{"n_layer": 22, "d_mlp": 1792, "positions": "learned", "qk_norm": false, "parallel_block": false, "init_std_up": 0.0172, "grad_clip": 1.0, "schedule": "cos", "final_lr_fraction": 0.1}
MLP neurons of a small language model. Each row is named by its layer, matrix (down: output weights) and neuron, and shows model dimensions 0-148. Each number is 500 + 25 x the weight over its row's rms, rounded and kept within 0 to 999. Numbers have three digits each.
A block is one neuron, or neurons of one layer that tend to fire together. Before each block is what it responds to, as a language model described it from the Wikipedia text at the highest values.

Responds to: Name-completing word pieces
L9.down79:532497450478492508495487476465526486521463493475481539512512528527509517515557490499536474487496537503509553462528517452476490508536448502452485499511546495433532523516540484472515464521459494514488480511506508446506478481496467500486499547528491543461472455483506528495505478519542492462526511528519500523460469517540514502481477527523520536489514519488478559466488503491497514553486489490514507488545498480488476478525524545479523508456502530526
L9.down113:496486465510459483503507510494460508506482466458508495459494517520514493530515501533498505512508476498490492533512466512508442493477497538486536529476507481496512491510539524475499494552539511506461541504487512533495501489532504536487496528485489523451525505492500542541540493520477505528494479457512471496500490482498506511509458514506450481473521519420475484467505526519511503550507477518537535508484490482507511510500521469509525467511489498508
L9.down213:552509528459481506492489493518490490508504506469501520504486551523504476501501511514486480512486508540444499485494534515503475478520499559520525462488465457449477494509491507460500477462502518521494488459480461509496529530514459481537496486506517499478509535491501502528523443505512432463491493522475478504511501486501533545500496544482500482474525519489536540494499507541535505424496462497495492484532502500461495507450484484468528499509499455519
L9.down349:487518471492500468479560491517492475466497496521524503509512489515506551507502522472503511520534529516513483495446515485527487471503529497531491513472497475503496464479506468469527505538507513488484499508514507551500499517525479535472459475479528502521531519485519513496446516511552497504477481510478484496519463500470483492527509471485532467526452529474488501457526505464523521472529496549473518464498516522531529490523497493502476488531506452516
L9.down818:523537539465487535472515526511455483497489490476492511535543498533500571556519554519524537492542507504467525498484472504505487513523522527499524548457498503523499488530527544506441497500463474459515508501468574471504496486495502466517525498494516512498506499489482518470516483498485460549498487470484521492475484488526491492497474472527482447491511467484545468502503487537514537474530462501497497490482494516484509514494513491518520476504518504498
L9.down1082:521478494458448441480519515482460504480453499535447495498442509525513510483488467495453508506494492479544472492497533480478506522529491511481480537538499515508489522522503512530540495577470540463479498504516503493492468521543476517519485522504515527509488482504474474468445507473533505449519484487496481506477454540544505474461512473507470520491562522476495521477482495489491523522513473495492521509492489496524485531528476494478550506474498532484
L9.down1236:487488483522489469484534515513484522488497508526480495477552529557458508484544476471456474517513544545495492515524466497485519488472463534509471480484525487508501515500498487508499474498517519522523530535489499477470540523500519474451523504492510567511436493482479455452543508505538517522539523506498563468467520512529511486473510545472523488473505517494540500498472510503511532491509511563483507520512486499505490515504524480473515521494527496512
L9.down1370:515485450499528487538514492479464454472464511495480512515495490482511491553542497526518501495497484522478474478537439546495429535487451515486497511510523507535508484481520500541493452542430533518503491549523517533474502520523488526539478456491523545517445512513479540474490509498495505512497508502498461497448504504506483503525515515523460459530529510456483493504484546536554489501456472489494523549524499521494498514462526473484503468474479482506

Responds to: Wikitable and heading markup
L19.down20:448545470487515515521498441524524506490483520522485525507479480505477517503458542560525481482505479455449514554503493521538524451477521494477488478491516506534453455528508498477483495523538483484505519492492469501465455522483528476517507538556498490530487497512527512483530458521483484503462487482496555478489538500494521538470487507481480514447506528483448497475516465505502470502469528500489522547526489481480505458523507526502499462524522461515
L19.down69:495519543445515469506499545497514486529494504482532514527502503484536519513512493487497475482495470496481544445454523559506557478493475516493487464510494513499465502515538527448435468489491475487556555488493555475487502467520495489501493484475494493554491467486509538478498501474454472497520498503452491507502513515459488474524502514546522517517462484537541479495481484511517466498509487492522536519476549507512523521504506502516491467460478499495
L19.down714:478542503485526508500450507523523544459507479492496485494513480522482485517468558525486533486521506528530536492527483465477524482490521493469493517554515534508477500510528498486500477478500492483487487506496466523491521528537497443506490479490538451529511495455446535501485512517489538500491493479539466505490510507492523505509441482525517537532463503475504527542508436544484494493551527485528503493485500501487550477493479504499498467493512537498
L19.down736:473498521508495516504506503488521454440500528526539520488494551525524479530483501467504507472488491495493524522515524523521540523505471508508567514503496514483472498486532482493541505503519545496502465498496487529507478513488507456486468481484573521491466459523511488518469450494517468481515509452523486511518506534511523488498472491518542506478548472515492500518511514471493462473492526486494446518541470532474498473509531517474503498523483487501
L19.down873:496531490516534479551540478501504488482527499531471513485446530468511483503498536503500451478486470504484521462510532549519480469511448450528529487563505500488434464494526502494487535520463496488499486494525485497561532498477508476506472481511509452502512501447496484499484504531493495544521516496513468485529489525496471518491462501505468526471530457494530498484508519489509527550474500498467508517529514524474519522482551477498511494507511488501
L19.down1149:493485532519482514466528535508489536442506484470482514534511520464503517522505539536498482496552473502546497516479580491495463489464466474533504522531502480500460490449484528480508515468483500504493504532484502472471448516494515499513510540537509473471465526481487499491473488520507512485491442475493553447520487547485471528493484504518508484509537516474531507499450515463488529505545508473490480506486508464484460504490485443515499491502504531512
L19.down1460:475499548450512468472464459496520500514487474441522512520477559485533501542464524477458527534505518469530526534503507539497488504518504517491525522449518513536560486478474501503531492500467481508527542516465461482510473469538535484511493491475498509522486522496493504435498534528496509520505530469501487471478480447470467495485500497492506508525445559504526522513484499512484485518494446502482524511543506491495524544509517469506523507494506490491
L19.down1610:531467512474542519481466496512485523434511505491526513511478527502572485490521544482476441498534500522461491483481486520519496472528501460494456465492518515500459536494506470554454541494459548499492516504496480535519449522472478497496535509464524488470493492429500496518466504501514513465503544478487507533504494537491536449557495510490519503507510498436482496510499507513500551502540478529542480466481481474512537484524489525509500519502541508496

Responds to: Noun-phrase end before complement
L19.down111:473512487537511462478509460491543492505496482519482509490506501518474513501503509440447512475494480498492524541487500537528500463509485513491467475485482459514524516528511534462526495526471509510470524446521514491537473477510522489462512477524494448502472509522556476488482483516521545522515487516520460532540500503532463515450472492514520466504530489490541515465523497466504473466486464507493489472528465458504486521513479508483464509528536493488
L19.down192:487528505445499517536449505504552463476440500486521532496463499531502493505465487506520484502498502536493491514523494499511491501535506498529504513497422463487518488494523499550538503507502556511486529465537495534501485547538466507498484490488482483509502525499510495472485507474534520493513464489514470525499538528506491461510492479525493515489517475473517459462538448511504496491496507433512516480509478496513476493525500542462468469518469520533
L19.down653:535512518483512479540481536489469513494514500469525505491485514487478501495459491503495504506465482485493512549499513516535498505529495481446507492508515553474489514483493545478498517505519525508495491495463490500504540469562498529495465494496476476500512514515506504475507515488498515511489450493498506510530480453482495553484462494506521474471480479485473530474475495504507512515481504533464516524458500517540526483532491446516490462498493483497
L19.down838:510497500505453483501494490490456466505509541545509505497519501502481547500462454514503473488557505490501522470486503474467521460490494511518502500512510533523463498466519503513509488520520520528514508521478467485487533488493504495542468477526483516491485501543473516497519479472555496492595545499469544497518477487502460480513488464521497479463523490505509492529524487503494533463490516519461556534512496515523472435506524529440505493499525504520
L19.down915:490478465469481504512522464472514500488522516536454540510492515483503532547473527504514515476468495547518508496509481494503489504518490457505520478469486500472480531467499518473547491492526467494524512566529524498509514499483508510514486517537478513517493508451487483513472569528506454528516531504521517520555501523468492488503504533493533506472520523450474532491533509472508501507496508499458478487501510444500541511501458512532514479488527494519
L19.down1164:489486488533452473465529515473504474475479509515517493460512533469488459524506513490471514489494461495477475472510538489557493486522492514565510492552506500525531501473506487490537447491513514493508513545488505446515501527517481482537462504509531521512555458523536501537491542542502511514506517512472482553522515437525518486494499497471485513522527472455477511498509455485533500488468539495522468508519515481460491509517469523485519501505549501499
L19.down1349:494512486462531551496493521504469494515484489530480531505505519494489523511506525519501504511513531523526490484464500518496524499472535536541499469479481491520538533514502460486578508502510450509505529520544430471509480507511506492507533514517498474481538485496503478501522483504496486479470525480501514496495479491465545461512463485527472518493490497513504521514495501481498496489522527503555493541499498507515530488489492483537504536497480505499
L19.down1352:520535522527493494536479507473460505488431533497505462486545459488498524478515523526525503482457510481501511505527480533464475495509544494540494521514488474467482465450465492499498498530480536492551481494484508469549479493487475456502502525533513489513504477502483484463484504447510538506506561514464511455512529503525475512499516506551518500478486504504484527506498492500454479541524503488452477574493488485508493482494496507452497468488531515517

Responds to: Wiki section heading markers
L9.down332:450517494493510530500492523493488524493504557524474493480451483501484496491480496520511508536534483531506492511498487520484486498489502484455501479563496496501512513517505520496519499506481486514522490520506466490519492544563529505450482522476473517446476498471499481455463457533554463539493517464525492505483512529505519517448489482461503487497500519525482481503477504490466483466458506512492515474551498518538470505473516522474506486496524498511
L9.down486:489496469501486460508555474500488476512496542513526511491466492461489495491547500494487542577502533482464446481465531518472464517501494477494496559531445483528484488495511520470491536539500503534497489515480480478506484454511504497509553528520453511494548501472525475458458518510507463540552469526481507503461434487522512497497536487497514504498527484504489517450463495489508471531489475497518530459495477515493552484513525488502493516482530459517
L9.down585:495509480476473501527516535435501475491469469535493499494481490525498498511501537515474540495535515529482507468480457489477507506477520467503491502501507499512510487491472464512530488564546467497482489505542481493533526527511451474471514479484446528541436468520473497469510518493445450492539495511507522516493551478525496495470489525534483536491478486537500501425511497477510477495464450472492489488472495540507558476472508538504481537476535450509
L9.down1225:504502472475492533482508496490451498511475529515496573483488493489499523497539506493430501494464505495534498554471437496479497478495475503518530462475520502486494514496532458515466509509487489544512534480496547530536496479510528464502508491465482497477486520470475530501501501476541486472519532487500494493475530464536485514526488499510513487474480521468506522533469539511535491475498540478487499502493534461521454487523482485502478537450474488492
L9.down1259:494520500463492488511494505511501471478508491509499466486490532543482491529463508518469549516555506487525539482440442570490476481507520491524536444531534491444508513534515504534502474498486501502487527431518504512526497514540523525505495499497495471501448524512485546487510458489484496517494469437474488495514525502514513523511481495497493532496461524500485531485495486515506454517457526518528472525477540444550490466516531492492495468437471506529
L9.down1275:476525450540497487487559492476487506515501465537513526520476479453512485514486479525481475535502503510508496496512474531510451519527493480487491507529477501516495482516461483502509476534496518492490523481503479509511475544457492489521497499477525524512518519490538469434506492528498479536527518527495463481502522505542476507502484493479532490492540477482497498485537463494472507485505478455451504521525539430505510524556492539505498483493552495520
L9.down1470:468514510492508510523466437506491507517485501517433469490521541513469497534470516539492474482498520505460512530519525534486514505540546518523500462511498503495503499515500516537473456542503487513494497486513479460480468502530457527519470540508502517513480492522478475517512512534526497527514513495509517491492516477494561571540501523459450490506534478504545513480534468539469450495509503497496510481500499489467515512460469505481464538494529499447
L9.down1677:471475510520496454521498537483526483477471537492539496508560530523519490465506521510476535502504561509479509505496466523544538492506537477539525487506491535496502475491474496461490471511468503476479503520517485534488508525521537470504511480535493514495464554531502488471494525510532492507487507475547505501499501523513493475494503543490494517470524499488499508495466489468525467531490480511473504456460480477518516479492474468471434464487497486482

Responds to: Plural group-noun endings
L13.down831:508522490507466457488516493480534530496493497459474475461517489528494509481496501515526478485445486510454487506539473450524502479457467483481521503499501474539531538467503537541493490534530494488489496503517518488484508553480514549507579538545536546510521557455475497458511487514479499484515499498511449486492496509496512484500533488511484533466526484467515547474494525501534479516498473523541484466499498529537521536499526454575513519526496485487

Responds to: Line-final structural markers
L13.down1464:492466521477547510504491522501503461461490484522523499457506531502514520499473492508505524439511504472496504526482493545482485486491516489509508524505512498508513490481501503571489509484496472483509488522480525487504491543512532447481485502480548489511495490513533523513470471498504489486522457523537514471500506514523531475515473492510499456483532502516519493474498522521489486466528516509518538497579456523485506501477492522534493498532532461537